{
  "n_kv_head": 2,
  "vocab_size": 8192,
  "parallel_block": true,
  "init": "uniform"
}
MLP neurons of a small language model. Each row is named by its layer, matrix (up: input weights) and neuron, and shows model dimensions 16-111. Each number is 128 + 24 x the weight over its row's rms, rounded and kept within 0 to 255.
A block is one neuron, or neurons of one layer that tend to fire together. Before each block is what it responds to, as a language model described it from the Wikipedia text at the highest values.

Short subword pieces inside longer words, often the second or middle syllable, such as rum in drums, tri in distrito, ana in Canada.
L2.up149 [ 77 132 140 148 113 105 135 146 132 122 125 121 132 128 154 128 180 180 114 128 131 134 126  94  98 108 124 155 135 121 107 134 133 142 122 126 138 117 123 131 115  94 148 122 118 117 114 155 110 152 106 136 168 147 102 152 148 119 127 134  78 112 128 115  77 122  91 153 132  79 125 105 110 131 160 152 158  82 175 101 120 102 142 167 121 146 117 142  94 141 126 153 104  67 111 115]
L2.up256 [120 143 101 108 120  80 131 122 147 112 145 102 155 131 113 134 138 158 135 123 108 132 110  93 109 174 143 168 138 118  87 193 108 146 158 110 128 189 110 191 147 115 172 128 118  60 135 123 108 125  95 112 148 110 124 147 107 100 125  96  92 124 166 147 127 105 130 134 128 165 112 152 157 145 142 151  96  88 156 130 137 129 118 121 141 127 126  96  97 133 150 163 151  72  75 135]
L2.up550 [149 110 108 138 138 161 148 112 128 151 105 137 135 122 129 174 104 142 165 132 127 117 145 116 144 139 142 110 169  93 119 140 120 157 139  77 129 132 127 151 147 125 143 184 145 142 100 119 115 102 140 167 140 151 170 124 152 123 141 207 137 137 107  87 136 145 120 126 125 127 138 168 162 158 146 115 118 108  94 141 150 114 121 117 136 166  66 140 159 122 105 135 117  57 198 122]
L2.up640 [133 133 156  81 140 101 157 132 140 144  96 119 155 125 107 171 111 152 161 133  66 100 144 191 143 175 140 124 135 139 114 162 125  98 121 128 136 134 167 140  66 146 135 118 150 141 141 134 166 143 140 143 111 140  91 152 174 112 114 149  99 129 108  86 133  99 134 141 160  70 125 118 146 122 153 147 113 111 148 158 148 131 139 140 134 162 144 142  95 148 100 143 150  68 111 139]

First word-piece of a word split into pieces, usually after a space or opening bracket, e.g. qu(antum), ma(th), t(ugboat); also a bare g for grams.
L5.up371 [ 81 135 130 127 142 141 171 127 101 106 104  96 145 103 115 146 139 159 175 143 138 125 175 132 102 120  86 125 113  99 112 123 116 145 123 144 110 112 154 127 125 145 125  71 120 139 141 135 159 138 139 143 100 116 112 133 173 146 128 147 112 148 137 120 125 192 174  79 153 121 170 113 156 140 110  97 141  98 183 152 153 155 144 113 148 130 139 149 160 158 108  96 160 125 144 121]
L5.up436 [ 91 100 126 108 153 145 149 121 110 128 112 108 169 126 142 129 120  89 121 157 141 160 136 122 156 174 135 173 150 131 127 138 124 121 139 148 117 145 206  99 151 108 156 115 110 143  91 175 127 161 143 133 130  85 139 108 109 119 121 130 128 151 138 107 104 131 116 151 153 134 138 180 116 121  72  91 115 121 130 140 140  73 143 123 121  92 112 107 116 131 131 123 115 111 130 128]

Short consonant pieces (m, t, st) split out mid-word or after an apostrophe, e.g., cal-m, g·m-ol, I'm, fine-st, rein-st-atement.
L2.up123 [119 103 108 123 120 146 162 129 132 125 151 101 124 146 126 141 120 128 169  90 111 131 116 117 104  97 123 109 126 121 131 131 123 121 155  86 103 125 143 134 137 118 108 107 116 127 156 145 137  81 151 119 130 110 114 121 144 134 147 130 147  97 152 151 211 141 138  80  96 154 110  56 122 114 140 126 147  91 144  84 127 141  96 105 115  85 181  86 170 153 127 168 147 131 173 124]
L2.up176 [124 122  83 107 110 118 113 129 100 126 124 131 158 129 102 150  87 155 136 112 102 101 142 113 138  96 108 112 175 164 118 102 123  94 142 176 152 106  93 111 151 121 105 105 134 144 109 145 105 142 111 119 128 158 148 139 142 116 152 143 125 139 112 108 156 110 111  87 129 150 121 129 136 142  95 137 152 142  94 113 160 162 142 135 148 103 123 117 149  91 100 173 137 139 102 119]
L2.up212 [143 146 151 105 107 149 107 126 115  84 119 145 123 182 133 114 115 158 135  82 101 156 120 119 126 125 110 109  75 129 141 123 115 160 114 102 122  97 161 135 104 129 132 116 159 141 169 121 152 117 130 116 132 135 178 147 128 149 131 145 164 190 121 146 150 127 163  82 109 136 115  89 132 157 153 120 125 103 152  92 115 121 124 103 136 119 143 110 180 165 128 128 119 159 167 149]
L2.up450 [134 171 122 117 139 144  93 139 188 140  85 107 113 122 144 122 154 129 137 107 123 102 106 123 119 148 103 145 111 113 142  88 150 145 159 113 157 148 113 115 141 113 144 120 136 162 116 123 102 109  94 143 105 122 149 129 127 132 133  86 115  78 137 164 138  88 119 109 151 156 107 107 174 161 180 109 107 190 155 142 117 118 144 146 144 142 153 114  90 151  88 101 116 117 131 148]

Inner or final subword fragments of personal and place names, often surnames in tables and lists, e.g. Kar-pi-s, Don-ne, McLa-ugh-lin.
L5.up537 [114 105 153 159 126 117 103 174 132  99 176 120 125 109 104 154 137 170 133 152 128 132 151  99 126 152  80 123  89 116 123 176 155  92 141 127 120 114  93 131 138 137 156 119 152 120 127 165  60 141 140 147 127 158 162 127 123 115 134 142 133 117 136 161 141 118 120 177  67 136 126 107 120 125 118 134 139 104 125 172 163 133 122 182 131 119 143 147 171 145 108 118 128 116  70 142]
L5.up653 [114 110 146 106 106  98 108 173 147 102 165 150 137 129 153 141 137 113 117 109 149  60 116 165 115  99 125 136 145 110 171 126 140 135 123 139 112 148  85 103 128 143 138 112  97 140 131 129  49 111 148 144 129 132 118 100 136 101 138 159 149 159 145  95 102  77 120 147  80 161 125 105 161 164  92 142 102 142  97 148  70 123 132 158 136 152 141 125 116 103 105 157  97 115 106 137]

Country names after prepositions (Iran, India, Greece), the pronoun it or It, locative there, and occasional markdown table separator rows.
L2.up120 [131 126 145 127 150 114 168 128 121  87 156 143 132  97 179 116 140 120 134 151 158 151  97 105 176 135 125 145 127  34 145 136 142 122 151 155  82 116 142 127 120 117 116 136 123 154 145 109 116 108 120 158 131 123 174 170 145 117 176  86 103 142 142 152 139 150 139 119 124 124 149 126 103 179  94 117 143 166 122 138 127 121  85  97 132 135 138 126 103 137 152 103 114  90 163 103]
L2.up138 [152 146 139 112 114 143 119  85 125 102 127  93 167 173 120  83 128 158 160 141 133 154 167 115 122 142 121 151 108  94 126 154 124 146 102 138 115 102 145 150 155 119 136 145 144 112 114 142 138 146 146 120 133 145 191 144 150 140 144 169 132  90 127  97 133 178 171 125 155  82 137 136 104 119 111 137 167 134  99 112 140 166 159  91 129  87 146 120  96 156 164 106  94 118 133  94]
L2.up163 [175 111 133 116 121 113 138 141 117 130 129  64 101 127 130 151  98 156 141 139 143 156 163 104 139 176 118 144  66  95 118 110 163 171 161 119 109 121 118 135 117 129 110  96  88 157 148 109  97 114 127 140 124 132 144 106 134 131 104 144  90 136 165  87 115 164 118 152 132 131  97 172  93 177 104 115 146 102 165  98 134 142 129 126 100 144 129 131  75 201 134 117 122 141 104  99]
L2.up270 [123 108 111 144 106 157 111 150 108  83 133 126 172 146 140 140  75 118 123 106 126 124 161 114 155 125 123 119 109 161 109 153 107 145 151 153  85 150 118 190 128  94 130 139 106 104 169 144 128 120 102 148 141 131 103 127 162 114 128 139 133 117 171  98 120 132 119 146 127 155 136  96 129 180 109 152 147 125 175 119 155 127 130 120 147 150 137 160 130 190 118 163 107 120 139 118]

Word pieces, often single capital letters, that continue a proper name or acronym already begun, such as the S in Sumner, the N in HNL or ZANU, and the ing in Rings.
L5.up155 [147 111 144 166 167 117 159 157 113 113 151 132 119  82 118 146 163 129 180 128 134 145 101 127 162 121 129 144 139  79 100  79 120 152 178 131 151 141 113 154 106 127 115 135 127  99 116  78 102 152  76 162 131 118 123 101 137 142 146  99 139  90 127 153 123 160 146 128 141 120 124 134 140 116  73 164 113 136 129 130 114 110 137 115 127 154 113 150 120 153  86 106 141 119 133 131]
L5.up159 [151  79 145 163  83 121  95 124 138 114 159 137 129 104 125 110 146 173 111 119 154 111 140 164 146 120  80 153 147 102 133 105  92 157 109 161 119 125 122 123 173  78  80 102 151 112 157  96 133 129 178 125 147 146 166 145 144 120 107 157 136 117 173 144 136 111 158 133 138 120 125 137 117 107 123 131  83 130 136 106  75  90 159 128 109 131 134 153 137 165 150  97  95 129 135 142]

Closing == or === after a section title like Background, History, Causes; weaker on capital N/n starting a word (Nintendo, Hymns).
L2.up308 [141  95 131  93 165 125 138 119 112 160 125 140  91 119 163 158 140 113 130 141 125 154 158 117 181 173 122  95 149 103 150 134 114 172 128 114  94 129 109 105 147 101 111 123 114 121 127 102 128 157 180 114 128 132 104 114 110 159 135 135 139  99 145 132 124 161 103 126 144 131 119 167  92 114  88 125 100 140 118 173 101 104  99 100 135 153 123  96 135 160 118 111  96 155 128 128]
L2.up357 [156 138 119 120 125 108 178 122 142 112 111 112  98 144 110 165 140 186 140 144 107 157 102 116 139 134 158  85 120 146 106 148  99 118 145 131 130 110 102 106 155 117 113 167 138 109 161 150 140  82 129 188 130 126 104 119 137 114 112 136 153 139 120 135 178 121 148 120 128 156 129 122 132  97 105 134  71  97 112  97 106  90 148 145 140 178  97 145  89 146 137 129 136 128 148 107]
L2.up390 [134 143 135 134 143 158 129  83 106 129 190 181  87 155 135  56 116 137 140 167  97 129 103 119  81 134 123 159  91  76 109 141 129 116  99  75 160 159 100 110 153 172 110 143 115  86 129 158 124 140 123 183 112 118 148 126 124 127 110 157 130 101 129 122 141 130 119 126 119 121 149 109 111 102 130  95 124 110 108  96 134  69 137 138 136 114 119  88 120 116  99 150 138 125 121 127]
L2.up706 [170 118  99 110 110 182 109 145 153 126 131 118 118 120 169 143 124 147 170 147 137  85 133 142 129 135 115 146 139 105 105  71 129 138 145 159 124 133 115 120 150 101 116 161 130 135 114 134  97 168 108 111 132 197 113  89 123  72 113 137 177 117 164 147 134 152 116 124 173 112  86 146 185 124 128 114 163 154 135  87 136  79 162 136 141 114 150 159 125 126  88 133 150 127 127 118]

Pipe separators and ---| divider runs in markdown table headers and header rows (election results, sports stats), plus occasional word fragments after section headings.
L6.up116 [155 121 112 165 110 142 115  82 122  97 155 101 123 125 115 154 126 138 114 107 126 150 140 131 114 147  91 119 165 122 179 120 131 141 130 134 123 133 171 111 188 107 140 123 172 131 118  87  90 185 132 115  95 164 129 104 166 159 100 181 131 120 176 122 142 128 105 119  95 113 176  71 127 102 121 121 135 119 110 111 156 103 157 140  79 139 119 117 121 137 135 145 151 122 112  84]
L6.up155 [ 87  79 146 105 124 149 124  76 176 103 133 128 132 149 132 138 113 136 116  99 154 165 145 122 144 123 158 139 144 169 146 116 145 125 136 102 125 114 143 107 146 109 100 147 142 105 133  92 132 132 141 152 132 138 149 141 123 125 130 105 119 105 125 129 124 184 108  74 145  90 106 101 117 117 126  95 110 146 132 151 131  91 167 106 151 143 135 130  69 114 128  98  88 119 136  95]
L6.up482 [115 128 154 158 155 129 109 152 110 135 170 111 135 127 181  67  78 155 104 116 122 161 175 117 164 158 165 128 149 115 142  99 114 118 174 124 133 113 114 149 167 105  90  94 115 129 142 129 137  97  93 132 112 103 142 111 139 138  93 110 174 118 144 130 102 115 142 108 152 105 139 168 202 127  97  98  96 136 134 112 147 145 131 119 128 140  96 102  70 113  69 126 163 122 110 129]
L6.up547 [156 134 104 119 141 125 104 117  58 131 151 101 140 172 121  92 151  68 106 128 147 131 132 126 139 126 160 126 103 111 133 165 158 136 144 103 160 102 184 180 162 120 178  84  96 111 106 125 125  95 107 102 152 115 132 114 153 132 155 116 103 160 125 155 107 164 122 131  94 133 154 110 147  92 128  79 152 167 117  52  94 158  94 150  94 126 157  84 148 116 133 150 131 123 133 150]
L6.up699 [132 114 114 169 150 167 128  95 109 131 131 142 157 123 110 104 146 117 118 107 121  87 121 118 120 127 128 135  73 147 158  95 142 119 123 142 153 190  96 129 140  78 128 144 121 141 132  84 102 143 113 125 109 124  87 146 168 121  88 146 123 129 140 102 148 162  80 132 128 133 135 168 126  98 139 139 127 127  93 128 139 109 128 130 127 125 138 112 104 205  87 112 132 108 137 167]
L6.up735 [103 161 108 156 146  81 109 122 162 141 101 113 160 104 113 117 116 152  92 100 162 142 157 122 131 153 112 124 102 110 115 159 117 144 191 126 148 177 112  82 152 113  92 125 119  97 110  90 121 184 100 104 153 118 142 128 152 135 108 135  79 159 134 134 113 156 117 112 136 127 129 136 140 133 118 151 144 111 118 113 171  90 112 159 142 103 130 101 117 182 136 147 111 116  96 156]
L6.up739 [140 132 127 164 128 128 112 104 118 123 142 138 171 130 115  91 160 125 132 135 154 143 150 149 132 141 116 154 160  87 116 127 151 114 122  96 133 164 195 148 137 111 114  84 108 152 176  83 112 138 113  94 126 122 142 159 119 152 108 112  79 111 142 132  85 143 115  94 131  95 160 119 148 139 132 106 102  98 107  96  89 156 116 112 112 112 153  73 146 143 133 135 122 146 142 114]
L6.up756 [108 140 113 128 109 114 137 135 124 131 112 132  81 109 101 140 130 142 133 149  90 154  87 116 135 170 121 159 185 135 100 100 105 171 101 133 128 129  83 107 126 135 154 153 130 155 149 170 117 159 185 123 144 143 121 136 158 118  98 121 103 151 139 104 159 135 142 116 145 122 103 101 107 113 126 166 132 160 143  89 151 114 165 141 143 116 141 136 141 144 148 108 215 129 149 137]

Second word-piece right after a short capitalized opening piece, mostly in names (often Japanese), e.g. Yoshihi-ro, Hi-ra-ta, Sa-to, Go-re.
L6.up124 [140 160 139 143 150 133  98 131 114 129 187 135 101 141 106 140 124 124 127 109 130 110 106 161 129 140 127 126 137 142 126 102 149 116 133 132 142  76 110  93 106 159 133 112 144 134 127 109 104 105 133  79 128 128 167 135 167 139 120 137 104 133 134 129 126  99 121 135 126 168 140  91 119 130 113 142 125 149 122 131 129 168 118 124 147 155 155  97 149 195  91 168 153 145 155  92]
L6.up234 [139 165  98 130 105 126 105 119 165 143 153 138 138 140 131 153  99 114 153  74  89 114 124  96 122 156 149 117 122 127 158 153 118 124 102 116 129 160 131 146 107 113 170 103  77 140 120  92  73 114 186 106 107 164  84 120  93 148 113 102 159 144 135 156 128 170 126 103  84 113 130  93 116 126 128 108 109 163 120 132 133 134 109 128 134 110 156 105  96 131 144 103 106 135 100 136]
L6.up248 [114 139 108 179 144 144 171 121 165 111 149 112  78 126 144 119 111 136 135 129  70 136 186 178 136 145 125 143 135 156 132 137 112 133 117  98 125 105 168 127 136 165 117 143 108 110  95  74 121 144 125 115  91 201 111 147 116 124 159 134 159 110 111 127 129 135 100 144 130 119 113 111  93 145 116 106 150 103 118 172 122 176 161 137 106  93 170 115 142 126 108 150 121 175 110  96]
L6.up302 [105 100 132 184 157 168  93 134 157  95  79 170 154 132 114 140 146 105 123 164 106 108 131 168 107 175 135 162 162 104 124 166 107 146 130 153 111 104 110 158 169 133 105 114 104 107 120 100 145 169 136  93 129  80  96 131 175 146 104 162 137  97 129  63  93 125 130 155 133 134 145 101 126 132 144 144 127  91 112 145 109 112 155 141 128 124 156 115 138 100 118 114 170 100 127 158]
L6.up448 [141 162 128 134 158 130 128 168 142  79 149 131 146 156 167  93 157 152 140 155 149 134 149 104 145 158 128 133 101 144 108 114 150 145  94 126 103 101 110 127 131 132 145 109 142 113 141 118 134 126 117  88  92 136 132 131 129 156 156 184 121 128 156 122  91 157 124 104 118 120  72 120 155 127  74  96  83 118 140 106 131 126 136 136 113 157 132 111 158 153 172 141 108 159  91  88]
L6.up492 [132 127 136 136 140 122  99 129 149 119 122 105 150  78 180 136 101 165  98 159 142  87 145 135  81 116 132 150 163 155  99 110 135 154 171  70 157 146 155 152 161 136 141 164 110 130 124 111 111 132  94 152 144 188 128 122 129  93 115 117 154 153 125 113 103  97 136 116 154 105  91 145 121 183  92 136 133 122  67 120 105 167 140 151 146 143 147 163 163 104 132 153 159 113 125 127]
L6.up710 [111 124 158 127 154 129 110 158 143 148 116  97 133 119 122  92 130 120 132 132 126 102 109 188 102 150 116 148 111 180 147  77 107 104 119 103 175 131 109 167 150 144 113 101 150 122 115 110 114 153 127  92 130 142 107 151  93 145 123 131 143 149 114 120  85  76 141 131 115 169 127 116 157 141 127 107 135 134 136 134 103 155 112 142 106 109 131 104 120 133 120 117 138 119 115 132]
L6.up729 [164 138 125 197 129 125 131  81 155  88 166 138 109 102 145 123 100 126 129  97 158 160 127 159 180 123 142 121 160 138 121 104 167 138 144  93  94 112 121 134 152 163 109 114 138 106 135 116 105 139 130 123 127 146  66 131 147 125 142 147 135 117 163 101 129 106 117 135 143 158 115 136 107 166 128 126  91 194  91 128 131  95 113 148 146 141 138 141 140 108 116 112 132 160 126 114]

Short word pieces inside capitalized acronyms, codes and rare names, as in LC, PPV, ChEBI, LMS, Copiapoa, often in infoboxes and lists.
L6.up42 [109 119 159 162 137 122 101 146 116 111 149 188 150 100 147 127 140  95  84 118 148 115  96 143 101 158 108 156 103 139 143  83 133 133 130 135 107  83 121 148 146 138 132 150 113 125 124 124 107 125 178 106  98 150 125 123 126 141  99 122 152 127 193 136 103 161 143 152 179 141 129 137 159 135  85 140 100 161 112 107 103 116 103 130 139 153 152  99 139 140 141 122 106 121 148 143]
L6.up126 [133 125 132 137 139 122 114 174 131 141 132 138 131 106 167  84 134 153 134 123 140 142 106 162 159  84 152 170  78 112 105 100 186 123  98  98 114 132 136 147 129 130 145 127 131  99  91 132 108  95 131 119 114  96 132 123 103 174 116 103 121  84 125  89 100 135 144 143 105 152  94 122 161 116 131 134 152 104 124 156 137 146 152 125 117 105 151 136 112 101 129 157 133 131 143 102]
L6.up132 [150 115 130 136 160 152 112 126 106 147 115 145 171 111  87 159 158 100 133 130 155  92  96 148  76 132  97 190 131 122 112 154 132 164 120 142 127 141 145 136 114 129 132 143 120 113 139 137 122 134 124 118  76  97 145 110 134 156 150 126 138 132 125 138 156 125 135 177 137 149 137 138 183 106  97 138 104 148  76  91  69 170 139 104 130 153 151 111 140 106 143 158 115 114 156 161]
L6.up245 [ 93 169 140 112 141 157  97 134 172 134 136 151 100 162 133 150 151 144 103 136 165 131 131 119 146 119 108 135  96 131  94 118  97  87 135 148  94 114 129 140 110 125 143 146 151 151 101 179 105 124 167 110 149 159 147 109 137 105 133 129 124 133 107  80 123 106 118 142 138 118 176 120 122  99 114 113 157 114  76 113 150 151 134 149 100 184 124  59 117  85 163 130 104 113 157 131]
L6.up340 [126 111 120 109 190 138 120 136 131 152 207 153 142 158 104 137 163 147 173 133 101 123 135 131 108 145 124 161 150 110 127 129 116 129 140 145 107 112  84 104  89 146 106 130 138 137 121 112 101 113 134 134 135 102 129 115 139 122 119 110 116 132 164 137 162 134 120 108 143 156 163 101 151 120 126 130 115 182  89 131 125 147 104 109 156 189 174  90 124 164 134 120 164 117 119 154]
L6.up411 [105  85 136 127 111 146 115 105 114 139 151 137 124 141 106 141 150 166 141 159  99 150 122 148 192  84 113 135  66 131 161  90 109 121 138 136 111 135 106 105 152 117 110 138 148  67 106 125 124 110 110 110 129 121 121 164 119 117 117 111 128 113  85 123 142 118 138 170 126  56 130 129 159 110  74 112 153 160  76 142 102 136 177 147 123 173 167 129 117 161 111 134 103 128 136  99]
L6.up449 [140 120 116 127 139 167 132 135 157 127 112  80 110  81 129 111 126 135 192 101 160 171  88 146 135 140 102 139 146 110 153 101 128 110 179 133 150 102 131 137 127 154 153  97 108 134 120 135  59 143  79 122 109 150 125 151 141 133 162 117 118 133 126 108 107 156 150 118 154 125 135 135 154 168  82 125  92 128 122 148 157 134 121  77 109 109 145 159 106 177 158 146 134  92 125 139]
L6.up614 [141 104 118 107  94 110 118 101 105 106 167 145 143 133 111 116 132 136 242 135  79 168  92 119 146 164 107 127 110 100 152 158 135 150 151 174 121 109 114 113 143  96 120 139 129 140 136 132 156 119 140  58  86 104 149 139 122 108 123 104 113 105 111 139 135 144 110 131 104  82 119 130 145 122  93 157 115 132 166 174 155 151 119 156 121 138 174 146 144 152 133 112 128 128 110 120]

The first or second sub-word piece of a word split after an initial letter or space, often just after "(", e.g. t|wo, d|ense, S|w|edish.
L6.up31 [123 117  98 136 129  76 108 154 104 122 138 160 155 103  96 125 126 124 202  84 121 103 119  91 129 127 126 119 132 121 116 164  88 108 157 129 147 170 177 174 111 125 113 141 138 151 134 156 144 111 168 125 150 107 137 136 152 124 133 154 125 135 191 118 141 112 103 137 101 124 120 158 148 138 123  88 129 125 154 105 132 132 169  80  90 146 121 102 120 134 134 106 169 160 141 146]
L6.up180 [ 88 119 114 156 134  74 109 122 113 149 120 138 162  98 115 131 127 124 182 164 129 148 120 101  84 110 168 138 109 112 123 134 148 103 143 107  88 124 125 148 106 124 174 119 115 114 157 162 126 124 126 174 122  75  76 167 130 151 102 122 137 115 170 147 129 103  89 155 157 116 130 190 149 100 152  64 170 117 136 141 138  69 132 125 119 135 137 133 155 136 119 133 133 128 146 122]
L6.up233 [133  95 118 148  91  78 113  92 142 153 115 169  80 112 123 132 139 102 115 150 107 127 119 134 111 143 123 154  84 167 117 112 137 124 119 151  85 143 103 126 145 130 126 122 142 130 130 128 119  74 179 151  86 101 172 120 137 107 141 166 106 138 160 105 158 158 137 100 133 136 179 185 109 128  70 148 157 154 129  99 110 123 139 125 143 123 144  94 122 131 121 111 124 135 114 108]
L6.up281 [103 113  93 110 146 128 123 124 167 103 143 164 113 105  83 125 107 110 156 131  87 108 149 153 115 106 122 151  70 149 115 192 156  99 148 131  98 159 203 110 154 149 150 144  98 139 120 153 128 123 126 139  99 128 155 116 132 136 129 134 118 134 121 117 142 109 105 141  98 121 147 170 176 117 106  77 146 118 102 147  99 133 108 119 124 119 166 135 131 109 141 131 149 151 138 100]
L6.up338 [128 107 133  98 123 179 159  89 119 176 111 109 104 143 129 109 134 101 178 113 144 132 125 139 163 141 115  95 138 136 151  96 123 147 130 138 130 138 117 113 123 126 118 177 155 143 113  58 143 126 139 117 141 111 164 138 164 113 154 119 126 103 154 124 135 134 142  46 161 160 156 161 127 112 110 121 153 131 139 101 133 159 102 111 121 128 142 127 121 135 134  86 134  72 137 138]
L6.up372 [119  91 116 123 114 163 118 119 115 100 166 130 130 140 125 157 118 119 196 145  49  90  87  96 128 160 127 116 185 134 120 119 126 135 139 119 139 105 121 123 151 133 140 137 113 150 143 134 150 112 135 122 125 130 112 160 150  57 143 159 131 143 161 135 129 130 101 130 131 166 157 147 123 151 101 139 143 137 134 108 133  96 140  94 128 171 126 157 114 177 110 141 122 113 140 142]
L6.up444 [135 117 164  84 147  97 188 116 141 172 106 109 114 170 104 135 131 122 145 121  92 113 100 118 109 127 118 119 125 146 107 102 112 138 109 117 112 142 130 161  71  90 175 167 130 101 140 150 129 135 130 142 141 146 120 161 112 146  92 173 103 146 128  78 127 118 102 173 131 162 118 144 124 122  71 122 117 109 155 120 113 124 158 150  98 136 128  89  98 121 129 131 138 124 151 187]
L6.up644 [162 139 144 129 124 105  97 123 135 100 134 135  78 170 105 123 116 120 122  70 105 128 109 121 114 119 109 126 169 129  89 149 151 142 132 118  80 115 191 105 131 124 139 137 151 125 139 137 116 132 133 146 148 142 127 162 111 118 124 115  94 148 172  95 125  72 165 135 140 139 153 140 170 142  59  76 115 120 145 147 118 139 143 129 111 128 176  93 106 130 118 161 139 148 153 118]